python train.py --head_dim=32 --intermediate_size=640 --hidden_act="gelu" --norm_place="pre" --rope_fraction=0.25 --bias="all" --init_std_qkv=0.0485 --init_std_o=0.00916 --optimizer="muon_variant" --lr_mult_down=0.7 --lr_head=0.00594 --max_grad_norm=0.5 --warmup_steps=200 --schedule="cos" --train_tokens=118900000
MLP neurons of a small language model. Each row is named by its layer, matrix (up: input weights) and neuron, and shows model dimensions 64-159. Each number is 500 + 25 x the weight over its row's rms, rounded and kept within 0 to 999. Numbers have three digits each.
After each neuron's rows, "fires on" lists the tokens most often at its 100 highest values on Wikipedia text that the model never trained on.

L2.up304:487476522494516536498445506493494511527487495494522510518463511497477526498517501523482481513489485489510530529474493502550506468523426516498494481513486534580483518480517492507482487527530470486520422530490484524523491535504483474511497502487483526519525489481528508508509510516496559498
fires on: "ast", "ild", "and", "nd", "ather", "é"

L8.up4:483563495466466526481485506499499483476461462516514503488497436489498499545494513528479473494492510492532508498482541471505472532478503524532488485506470516540496485495523482560500533519489491565531486543494518480530476519456495498543439494465480520498510465456508488492497539484496485492
fires on: " h", " w", " b", " p", "s"

L11.up614:523502518504473500503506464515450535508474487499467489497494460486488531525511498497483495515489504517551481478490499444473528533495555460518483473531499462477511500488474446487513492495504452496481504529538496514489552514516486520498531518498503494447523473542520517493494487536537548524
fires on: " an", " An", "v", "An"

L9.up612:481459482501476466480538513524463481496523496500471445504483538508500469521466502469491527489507509468504474502516478497463500506499496511522532470532511514498525482442513503525472470482443472493472506529514488517500539459477510505476479501513535502520472511525498526449543488458504534480
fires on: "2", "1", " not", "er"

L3.up433:483447505483490462507536499532459491493513508480532505487448489507499475528555507507545517498467455492484524479448513489480545463545541498510478461494487498456528508460498485528481486482493499507539514504493504539484521485507495502529518491493523507481507476470495523496492548477521531522
fires on: "n", "l", "ed", "on", "os", "c"

L11.up276:468508486519515491482480438478466519469501479506569445514499465468488506481545474492501507494528522491513457500495504482520478454524521533506503467517485491511494487534490484526492495510497497505532534505476497496551507508500479479539483490478488520479537485515507516462531504485524506477
fires on: " an", " over", " pre", "n", " pro", " dif"

L11.up70:459503501498458491496514465512549513515488479483498488474538462494478515542555504504505503485547475540502513520514475526497510513506552463484476543519503528506506486486524489511495490512509508521514480520521541523487485507465494477474468494477535489509522508477540528493487493524504477463
fires on: " h", " H", "h"

L6.up573:450495501547530518467536502485485468512459556505492469513523519489471527504498482482487481504512493555491558492513458473528508489477511466462524452505498484478487481468505519505513504542507487484482483490467500482568501533486483526509503492534543488487508510494532520532553527494514509487
fires on: "ing", "ion", "et", "ly", "ate"

L5.up437:502503505481463482491536469465515511510510465504501476483499513522485493497473505515477484518533505469514481522481522543450516523473476475499520463545501460478509478498488521515533545467495471510505523505522514524504497477478511442518513520515505538488551485528528536460480497487525490509
fires on: ".", "\n", " |"

L11.up403:489473497562499519479539534504526500484416481508516499495477507522541490505522500496502474492475466543478509527459484512509495532485535483502496473500519479508509495504490487481485533514511520506513511492511474527496500493477501477503497486497534524495534503450507470497541492458473472496
fires on: " and", ",", ";", "),", "D"

L2.up569:487496519497488483552524492506523501520482498520496472491520475488459480475515479468492538512541474514532542497487489486515529457477573477513500475500475533503562506522551501463483494540475479519484520500513520485502525454519512498513537483482517507526470470474477511535505514504462542505
fires on: " laun", "en", "ran", "ed", "mier", "and"

L3.up478:475501522493491513492511532518460492495495507552463541513488491484498504520478517481456477510500496469503500494491562471490477489501477533468472474435488516466520480501479510494510486527479511498526480489491531496489504513500484469514455477462519505514523483477470503517459555456502528505
fires on: "s", "n", " and"

L5.up205:496486527496462497511513508521490495480478483478514508530529501504482485504549487505554476503467493516548462494473522505513485539531485474537528495555483493508530483494496513516469426505503462477488454475486502460497529520529495510497436512539481481479580517506530486510477528472492507496
fires on: ",", "one"

L5.up83:524478481567485495483527515517496503514523485495505440510481526538474465553512496504474509464532504549509489507489472524498496496492503513505483492514463435501486454474486479480522448489511437537508489478489535499510510514506548490487484526497452539503519501517467495491461501501495507513
fires on: "t", "per", "h", "s", "it", "ach"

L3.up113:476487529499549496527500475467498455469469523512524485522527517473513508482480441450533475467490502513500504484474475465463531488523502510463529499483503485484506461493507545510501505504484492470512505449538534472454485500457498518541493444479515524516442535520483505501472499540544519494
fires on: "-"

L6.up172:493546532483503517502511487535484517469466539505524469464478468480492482470540486527485489495523525471491469558496486459514532515500491480491490483511470531506517473516500553506507466492482513483491510476527466502472508477498492510524448481514491517504509506489471527499474472486557481481
fires on: "-", "ch", "ac", " and", "it"

L3.up585:499517485518461515480508511435504461476484503504507460484530470491539507490517541472517537518473481488504505551494492513513531510474492468517475523492527489491477482493515538536467477444471485485504530505463467520507489540475513487454519496502458501512507487539527476485457522497511517508
fires on: "-", "ur", "out", "lev", " his"

L8.up572:543479498498488465450508513537510502435494516511539497490507527462525515445459538527487456538513520530481504502455502500439514502508466485524488501475463528480520474461502500530524528498510468460471506493499479481516574489502507510523500466514517506531536526477500497496509523476549481482
fires on: "-", " and", "/", "–", "w"

L5.up265:463497466495494489517507523495471508486480499512545527448527510487545501463486470507519540541511477453521500496544480498493518563470503497468485465476504513511485499478535498500555520500503505428520478540460503521473503508469487535505494517482504539520498477522527547485464513520456508454
fires on: " a", ".", "\n", "ou", "an"

L9.up342:472520482534530497514520494542489533500497531462510514528518553506507482456467488480508484504501530523475466504462472513487484456486483485522506478522508490524488451521486512528534535461512474521509486503527467537489518439479505497466487523500509501472475531455508474479530521521550495479
fires on: " and", " |", " or", " to", " ", "2"

L8.up526:549541531457486482506529485510490463439484516523547517484500505530486502497481516491443504461500478533484517518466524527487480491526506489546515454487485511493511501459516478478485523501511524504545524484482469470503488463469550496443520484511539525500545501484493494487513493468529514503
fires on: "n", " ch", "ch", "h", "iver", "omin"

L2.up396:456504530501542479471512530458506515493511513506501477492484499509519519527493474449506450514474499497535521509510468456503499510491454522552529500477516479511555553499545506496493486472496513441497465525514524490486490499491521530478491502480528501456512557438484505536478527512471481490
fires on: "ing", "s", "en", "ly", "ish", "ab"

L2.up120:501468516472496502507523524540525471476506501492507470539486540529522519512462538543549472508529510527501484489435527458486513507505488497490513468504477505488474546469476483539476514520490500478554516478489529511496473513467481487474480512517496532487457463473493497480477565500475487543
fires on: "at", " c", " ", "9", "leg", "s"

L5.up498:479457474503506497514516461510522521496507460521478502516474470517471537507505485519502465443454519508530515532503468465483488496506483469480503424529480499472464534508536476512495546481485504520484493496521489549454496506478534506484536481537494515498484501472472548481486486500491502519
fires on: "on", "an", " of", "n"

L5.up52:471516535510462534515446520501494487514495517492509468481505485502519519491487468471485453571455483493518506520500502475488473510516497518530482538455511477515514561524499531494514520560464493529505514491485503537473543496549541504488480527529548519511493482497426481499486528492471498465
fires on: " |", "ion", "-"

L5.up597:515514506476451520549477540481503495554490513509469475512524486463442562497480500470528532476510532536509483571503444507494520512471488491485475519489463462521532466540484517468498504477492524482504501520450464486486500465477461499530492506462477511514473528496493473492523531462485477491
fires on: "is", "in", "ic", "ins", "isc"

L2.up557:485470548458497518485530491556491533526518501538514498489501519529523505500501530506432470521490480475473509509499488498477517519498487502493472463509518538473465512469461512503519494500533524465530502503493504476488542477554440522500456474494477504477522501498488486480524524466454520448
fires on: "ang", "ak", "un", "n", "ig", "ad"

L2.up457:446495510499511519509485497493475497498544543465479481489529521487525510521491514493546540487492524515465499525497520483474528514526466483470477515508496503514495535500571482513501511556492492474489476515489563505447448520481481521551466507472476580468459491513507482482502531515524468521
fires on: "ic", "-", "b", "or"

L3.up537:480511546483519500481510496444485488532502468497493523473514495525540505497498488513505540488520459528511477519493509455501510509478500509501472505486502528510495490479496515466543529509493480498470491519563474469480504520531510550464493522458500472525480493480529499483483518516513470501
fires on: "ot", " |", "et", "t", "O", "f"

L3.up230:531508530471526491501511489462482528519460497481490520500495503461529518519442508504508529523497490540519540498470497513491507539465493510481501515524463491500510486508526487536477541499473507488475546509508443464463512465508475497486486533476484511513514516482525474492547504532508454499
fires on: "is", "ated", "un", "in", "otes", "om"

L2.up294:497478487482473495539530473527483458481520517502466456457483512528497533508520507485526501510540470472492501483498500484522532489529544540523514504495457534447504472481472530528422528503524483519545474553475501497491516489484480503557522494511490546507512456506484508508472513501479491492
fires on: "ed", "R", "n", "2"

L5.up465:516467505498463489499522488450523527513484488492473490487514527494497482483504500524507504521538482482520488552454498539475519530475467463479525466538498463495487492491487525522547513461516472505477531490505517524502509495517496440536491533474545533474514472494529500481456471477529488511
fires on: ".", "\n", " |", ","

L8.up84:499474549496477495469538467517529493510513546448524538463530513489450510463494512482466536488486522494468500486519472499432485517514495486474513469531468545529472483466532491510522488501512518527477489485523503448527493520507511488519477488519516550475529520510510500457490515466484475533
fires on: " s", " S"

L3.up257:449555505489506497455515511513555513525455500499458503473491472468507497482482505494480487492483493522513507440474480469526504536488479519517537520509493493491550523503477492506491481477511486476499469496493503531524474482529507455519512563458491507487497469533493497489525509481497487527
fires on: " def", "res", " .", "ag", "ed"

L8.up27:518505525505513484490480520527478514502464556530493524536453540524509470468511445514503477513501462497486502490449481511495513480485490487483536498488505517531534515517467452489482535488559533526484510561478511501492502507521487478486548508475515503505466518513519497506537530513462432491
fires on: " M", " C", " Ar", " \""

L11.up161:510495503521513482514496473509500524483505483558515526504516518519535528527508506501490480510488519466477488511482474463459542477458518526444489479540515527501525479503519490517473520545495463437535506497528474507486473446512458478486466505487506536508529530523482500506534531536493504507
fires on: "-", " dis", " re", " (", "igh", "a"

L9.up255:465500520511477483519530487479496481518528463514508545493532479531496508525492512477561492477528516535484493498497501463509482486481492527418478507539507574499483468504490521487523503524469510532533469471505474496492576531529466507514497479505514506488502488522486521507490550501497495515
fires on: "in", "et", "est", "ot", "ine", " Trans"

L3.up442:502524443492467512492493456507499526494511508531483476495542504485496470532483479498539510515504505499496498516446460464505504485465521468525508493517463535507530523449502484492497510480487507499494502555526448495510490453477479506483505515492468531497502538566534512517479476487464524474
fires on: " the", "1", " occ", " foc", " conc"

L5.up310:531503527481508480478508515529488502552544508461503511473524493544489478488505508497523489464515466495457502485466518485448519500506446496502497517527487541524497488486488489505561534532461490468473456535537522493491485499515466466537484522436488505515452490474521470510527519500520507471
fires on: " of", "ic", "ive", "ac", "or", "ust"

L6.up326:494477501469492493474523515468495544449468496524487521448517472503544488565496461496532478446489509520508508513475537509437484517515525503536542517506472486520523498511527510499536485505550467502464498487488546494511478506503505533494513488518508501491495519550519513484470521504502514510
fires on: ",", "1", ".", "-"

L3.up358:502546490512477530502502466488479487503490483498473479508519502543515452489493486473474496490518524486535516532507517516460477479478468504483477467481502476537494489522462520489467499449555475484537510531489481519478535519486483489557460468536518547479515501528479492481504512495494520519
fires on: " of", "ently", "is", "ir", "anc", "uss"

L3.up264:507505480496514489514508491469485493446471504466519470489527502475501482504544515460526521497495508502487461499524464469518519483490503544512473429543501481492524521512483502507457491522502511504543463537484512499563502553463483472528479480541472516499511463517521497534499534512553513537
fires on: "1", "2", "g", "z", "ot"

L3.up605:485549474491540478464532512508494543520463490520473496493504474506519510497481485462538472519515540534480502507508480492510455506494449467482507524479522489522529501500512505509479469474483501480520465475516519497484525476504489473550525484510526490486477500465563487515481521464518502500
fires on: "ed", "s", "od", "en", "ing", "et"

L9.up50:519493498441540469513474475519484484547529492498519461502503494463488481518503514473510526481517479522477510514492473448429438517488514510538543451515476525545512486507457510521496479494460526490491505503475494520521505462476442490486528502503513477500494497540536481524504532465531541456
fires on: " J", "1"

L11.up148:532459504486486504492518475521516526505473483520509504510505495469509470488516511484484452498492446532491499460482484489466501520495491522507534488498478520517492487551469508511480475502511496431501542502494505485484533493545504484553478493485516523490489520491493508519488533515491513463
fires on: " (", "/", "-", " $", " −", "("

L3.up615:494543513501522530541522460509445525495461505487465526462465506525487511483490477464501523495490474509482484481471522458461492467499512492507508501516453488515491540508549461532471512488521463498468498503511522525526538477533477480467533481514497475538474534502528539524482485525510539546
fires on: " /", "N", " kn", "n", " den"

L6.up600:499506474501454509534469476483522474507543507510490474524456500474524444477486517448540519451510541490484483522484481482485472507494504493515500509519554524488488451527504521500518500514495550525456502523516534457483488478501528485530499526505484518508466482524489486466478559494483507500
fires on: "3", "2", "ay", "4", "ar", "os"

L6.up215:508518450509510516501487449473501547541515487508505487519494526453510522524511509472483483497515473450492449486496494487505516508537512553513506521486517501485509492476502469512518513541532469528539534532501535529527488501473481476521538547500519475486514530539481505494466456464521494513
fires on: ".", "s", "st", "sc", "ch", "ers"

L11.up516:489505476503508521495478483518523513506498484475457471475536497521547518502504522467465471466515517486468456484531498509480556531493527438547471497500506529503513511477510526507464487468527480526528453513484517486513522530477501449474467472502543493559467519507544490518518550486508495484
fires on: " H", " Y", " h", " fl", " bl", " L"

L6.up293:501523520520472502509474472486528510481503505508503470460487489549475506512491504446539493526422511511511485502504542533443455522507507504524445465505516478550539514529494527465516468504510478501477525505496493490484459502503553498502492477522515508519476536501514502497456538506509482491
fires on: "ir", "-", " only", "ly", " more"

L5.up16:562489517506510529477497511525501477509493502486541450481526491495478511554495502490513522560483508533493488539553524507480460538484486475507487478548506491479476500482542536528471501488483500474503510477447510519478499494500543492503512528490490497488491467489498516496477459497532456508
fires on: " was", " been", "-", "lev", ","

L5.up279:505463528428484490509544533497515499499510478525549516476488513495489485518477482458533542503460489527537529514515494473469483542494497478523487473448512473469530550493475518504523479502501533486520511518524508472515479526476524508519488486477483515451512522480529513502529522522518512484
fires on: "ing", "ot", "w", "k", "ks", "s"

L11.up283:516543480495464509502507506482503459482499498471514466475521494476512514509476507514486503502478505530510470503520478517485478530510476491508509530503470495512483505508502480508523550493462473517490528515520501526490521491488477525476494525540520478469478487499506497572476533455471483426
fires on: "1", " st", "-", " p", " d"

L11.up146:527515518471520497527497491522457453528522499503481498500483519456467528499483514513512506497487465513496481505472518499453497481507472497487536514499505523497477499516573516489538546448457520519514481521500502514497509469527506451481432476497460546526515484528545489528470468504489494504
fires on: "0", ":", "ist", "2", "-"

L6.up310:516505514520476470498517522477534547528469522494475517460519539469484511481512518481507493460485488518486499510485459448527507511470478495550477557500524491489551515483543540503442471486503520484464476499529457495535466514540496517483533481528492468527497494489511506488484503507494536476
fires on: "D", "d", "-", "0"

L3.up191:480478531498522511494522500552462476519500548532506469477496516562513484520525480526490529506567471522459529487477466503478494491485474509467498497459493496460527472538521520521488483527453439514524464485502543529540509496514472510527490492503511492481476473516501490517516479531507524500
fires on: "\"", "et", "ep", "ing", "anc", " model"

L8.up144:491496512467508481517510498564490493456492467459533463472517530547489491484491490431474555519475470505518512539495523439479491499483484513489487461512507530497509524483505478538516484451492488487471505473483514540466505510516481483464475497508522473515499541531488493459537500512536518483
fires on: " he", " He", " we", " Kn", " kn", "n"

L5.up502:517509505506473494510513529525468510448468505499497509516498469532522511478523491506499510524519494515527523497461512479523498465515550517482509463528506516474515530524494518522463477496471467491554451498491478488454522471549471492536524488511503535493538508487462485471505540508457501481
fires on: "erv", "v", "ol", "un", "c"

L2.up445:491480484506479490483543431499558498513464479509492524495539488511498503493471530500494493489534540504531459479517498486494502474448482517488505525525499515522475503487527524456506502524507423522503503524473440447511488509541511487499509525526509502486458487518468546540469514457507517512
fires on: "s", "en", "an", "y"

L5.up521:498542523466493522479498492534462521525442521486475492485561509511486495479489473479504501480527490516527518534478482489463477494521555479518500522471490550546468501535509468478519506550547478545512493479547498539483447509460458471492504512509476507492477465520519481487503511485550508460
fires on: "le", "-", "te", "'", "b", " f"

L9.up436:547496510534508489482498507493477483453492485540503515460497491535495510551494469521510506478463471511500484493515481502537533494468510526500508528511510498497507485465526482470506491468516467490438454531486494516511543494530499531487516495507485476476486506538535538483471512532494497486
fires on: ",", "-", "th", "ec"

L11.up454:496471472523491500495507504518515499544530524479564443468479481538508527538449551520535511508511512502477500468491517515488422522522493502520502527551520501483450504496465485490477484483489472507512504452501458464520496480459500476498506488514498504487516501515514488516487506496509479517
fires on: "9", "\n", " Al", " ", "ed", "8"

L9.up160:534511534522499493499531504508517513516504491490522551477511498448536489504484459485503492493482544481467532527513484499438493538507530511519486538504507492487498519505471459516457460490521475489506491495519512523505475536458475509473535518506508527450450485486524496489519500497483478551
fires on: " St", "St", " F", " Mon", " S", " K"

L6.up361:494529499537503523487484507481528504507489470515443498512522523527500502519473492531502521537492528537482516473501429514504544512505519503514468520484468513498492537473485485506548500546540495469552513513530482494532489536505482476489504455501490530504483492472525515506458518530485485507
fires on: " to", "ic", "ok", "ess", " States", "f"

L9.up385:500514494492470510503519529484503558499505512509486561467504489489494488467464520470483507506481515538524466546556503499440503466481477473485529500481506475459532483495512496478488500499466488490522490492481474553531498509529456502499486492459556548497512492502506505484510463513530470488
fires on: " a", " =", "0", " w", " o"

L9.up635:517484539481479478475504476464504502525477508492522522500522479518506442501497467496484491481452470522522496509480535513515534534522535536547528523519497456481510546494509515513483525524484501514521475518530518440493454600496470493522491479485474503459517499535495486481469479507472487483
fires on: ",", ":"

L9.up508:482500457509472492526502556501518503523485511503500456483504489483502484490481474481514499486470465488462499516491482481484503539505500466502512487488461495516521466488556504540508548510491544517476488457470486514537523474494517527483522490515518525492509480484469517509533494476449487474
fires on: ",", " and", "-", " –", " Japanese"

L8.up66:488500471489491532515520501483520538540501543522521527462513503500505514482468542461446523503481477490456490505517490504504538516403480514499483482486505551489509516454488505480505522480542495484533469521478517489491510519527451507482497502505534543504517462499513469521497496514534482484
fires on: "\n", "0", "9"

L8.up301:506480519486547539503508546463528518504468480519549477514505498557476486465518483517507524439472483478469490484530502491461544466493508501463499497490533474517510480510460501522485498528490495515543550505493497524491541511516468499523499518546484522506509494510515531455521487518473495511
fires on: " (", " \"", "-", "6"

L5.up618:496456498503509503526500491523454505501461512464505498525487498517532555510479505516497450511459513523523488513518474446506495495460515478476514497548503510494528520531552468514481523511471449499527460543506480498486531475508499507518541454468500489477524514517507487504497498504528505484
fires on: "v", " an", "an", "ol", " An", "n"

L3.up215:489561556505492538519487466499505442480477494480481549509511520502503493525508485481528451454539489455493508472486493499482510458508475469477532495485498460525502506483506511498478489566490490482512494505532530511475473492462487520528480504495479520528519531502516521457480530506503522469
fires on: "-"

L6.up400:498483503490495478473540489484546522525500464504474460490505501514451495465525501529533515499535496469517497475465519557486523536482495494494551481542513478486475471504490534503511523482504496513498536508501535492510502478526521484529473521486540505475510506505511514456460484486500489522
fires on: ".", " |", ",", "\n"

L9.up384:497513513552472479509514519518507479486476473477478452458523527496484530499498492470505479515509467486492539541478489501529500462516520526465482552526507502518462472481497519509474496480511521500535475511522486510484492519522462506491495437525497490511490427459485517515518479487467533491
fires on: ",", ".", " and", " |", "c"

L5.up460:503488499505499504493501499532511511488462473511496499521493488529527479526506485520442482444534506513466538507441460509508527506506482494535490491460533518470533499493479483461513524518524470503476489500545467509501541494495452538501516494508469486472523501515469533545484458488531520446
fires on: "1", "2", "0", "ich", "ria"

L11.up545:530472512489462484481505514501509533487474504507462495470514492524490498516514483499483515458468486506463501518503484503494491485462490521511524498538478540537469531490558456493494474459470506499465461483546546457492524533534490509446557493478496509504466457500516482504488495499486506489
fires on: " P", " J", " D", " M", "1", "th"

L9.up596:545496530514488534499507510485530476494456501509520497526488489502501467452510478478502526442492496493463525547492451515498512466492505497507521492481494498487484505474486499500515440490498535480483481483509500484534482488458478526556473527579463479504523568514482531469472555490482476519
fires on: " S", "-"

L9.up297:494488483492541461514476478483525487560497541452503473481534513493466526487501459480444521462436499499541498499505500471493529499486489488516522487509538512495458506521495498467504487495471548517495505517570528483502493527500478477495504500498471501508515525532519526474483519466506477480
fires on: " d", " D", " s", " S", "S"

L3.up139:490484495481500510520499488487533491511489477482511511549494521501473478527484519472517463459548548529465473520493517503540485521496485481478521509513488526514542537472476520508478494509471489475534484503528498475478501482507433469491499518502475487487498520465498476474478516500525489516
fires on: "P", " October", " August", "om", "ing"

L8.up315:519472492465456516520550452503511474451493502564487524529507511489477498488506470534478498464461463525510506504513481524503501492510531504492536509544515512513508519501488484504500456498449497469495485504473522492547549513483523461504450507548495505488525457512486521453498525513496469511
fires on: ",", " to", " between", " on", " the"

L9.up254:449484490510464497513520471485517517510497472516480470526473512482488467526474493542530461523518463544511488474501477514441539519546497532464492515511494497432530532522466506540532489517492519526527450460499450497484482509482473502505465504508548514502475476532501521486481517508478475478
fires on: "et", "f", "p", " of", "ac", " to"

L5.up282:524505526517474484525496480476463513440490449519534508509450465480498528490523519530479534512496468485533530489513506456496549531539543480522499467521502475499527482468479437483494507501508488476530527499453503504511511537513503520496521510500527499498534469505527502509514509493516493449
fires on: "n", " an", "ed", "v"

L5.up529:542469492455490451541544427480534499469457465486509497465485542504494477532474481490479507506515512499504524476509527486530506474489506511483516471554507547493526557499502510477489537555528444491498498499502472542512497514482491503484517492498517541477524484509459496514513502486499508523
fires on: "s", "ers", "er", "ed", "ure", "y"

L8.up68:532483478507497502482491488506537556444490500477506505501533478493525492486495477472511545481515518457496516525500516492525467534523478513516506512515487480479480496448473501483543455487520538476526511501490504458505494496513515505522475467517505539491485523513485516497481517520471477477
fires on: ".", "-", " cour", "le"

L9.up379:495496461512538525506530481501492560516487474495532500516492509533485499475481484518494487522453509529493467523471511477444488483492469439524518492515499492506503519500504453516487495512500518495534527530468492518486523480493459493525522451542515504510499508492514509463517564518513487443
fires on: " an", " An", " N", "N", "0"

L6.up31:535523540518505510468485491460538495496500543517517493488528497534496472495535480490496544519511490476548506519487494459453452474474513459537506488512520468544520514540531538490513489524517503489502500503543531510485468491510454517454498485499478492493494504513499517507473506482498505472
fires on: " B", "b", "-", " b", "7", "as"

L8.up89:487539540498545484457490500513488509527470493475486485471490573497514529544499499492491478484482482484506518524493441491520517490498514570431543545476537522517499477465527500543521537516533467529488486498509486467530533493447503499481539506496512506481499482518552479499510466478497491478
fires on: "s", " including", "ch", "),", " and"

L6.up350:483504555513540510527485490483476508487536523509481478485490499540527489450476517531503500497476526479474539530482446512512522507494459493499552531506506483516537477508438536492506501533511505477541544475497497439501503511493474548493482496497457540539482556474486533472447474522531508473
fires on: "-", ".", "ic"

L8.up322:549517502461475495539510437504515531443530545506479491479515497530523530492505483479502482464500466520503510520470512506475535521464511506540478485509418460474537515487483501463486531490472489494471493487532535506487476509523497500538441512490481547461515511497481515471499533468557491479
fires on: " (", "l", "ed", "st", "t"

L11.up125:530474513499494497467503512485499550482526543511519508486502447521518493521503506529498485482452487531504470515498518459511498498481546537525514486477474488475474527473523498463475507484486513477521484480507509513546492529504524501513516535483499559511473499479488500489509513480511483471
fires on: "\n", "if", " M", "m", " D", " N"

L2.up2:506490494517461484488496466495525469490517536519517502486528499478495521526480507458459489476490481497521446490527486502511467477500477512496488470496441497522486475473525456501500492507525449530510509514522506499513487515542492516418506477468505539529512546466469457484481538508453517483
fires on: "h", "s", "eh", "ensity"

L2.up345:483521472483528506510479452436473503496498495500504501491505479487529460511499500510523476532466490505489495509526489473481533498508494481488526526529515488513487521481474487467526495511487444469498500489519488518524470546452518522559489495517483512457555521487500494510449538508532465555
fires on: "-", "g", "z"

L8.up449:492490557515500520524504538511530495477470462517481495495541499514504443473489514463522415494483504485441516502461501479481504491518522481446489487473523495494567445499530476523528511484497466485540487494514506514507478508507504499483499421516509490517513500475489533491485509519486495518
fires on: ",", ";", ".", "en"

L5.up368:466499502479488469519505511494527529479490491517473500477479536499441514500525487519533496502464481521544541510525548495476475487510482500539506505530498524543545502505476507504509468519488508467497497488486545508469557530453446522512489492529485473470506526477484495507481513488516487482
fires on: ",", " New", " U", " Sant", " M", "iles"

L6.up415:486508487534511505464504497511493483493528493531467472481535500512493509486491518514497466505463523498517478516486502521488500437484559528510529537483554517460515550487512509470530496540494521498504502512450526494531510488470465455500441461477519528495503474540560482516466512496492526504
fires on: " on", "-", " to", "0", " in", "1"

L3.up180:495491494509518499474518510523497501501533487550530499511516509489501494512463497527498473468477491497503526514486495514493510507466484482503468516495513525470502474437471466495489540491482581495491545493477527478496533540519540516478523499499468512491497506550499492510455501530507500511
fires on: "y", "2", "one", "•", "ixed", "ine"

L6.up257:469481541467508511483482497490510505486465510508489537506545495475489481509543546483473516509484480494475540521483493483461474481524515501503475464468464527549521487494526518573500468477512500522511478500461509532446528477480467465487450478549514536477490485510504483503506467482515524507
fires on: " n", " J", " Re", " Ros", "te", "d"

L11.up279:511499519501502534466448497478506533479482495499513483520544536530508496461524460485496479481438471536526536478501456512483530458514480553512520491509480487460536527532479491505456490511497488450491509459501472511496510470537473474510476488481505529498540556488524479520534536524521531513
fires on: "-", " (", " re"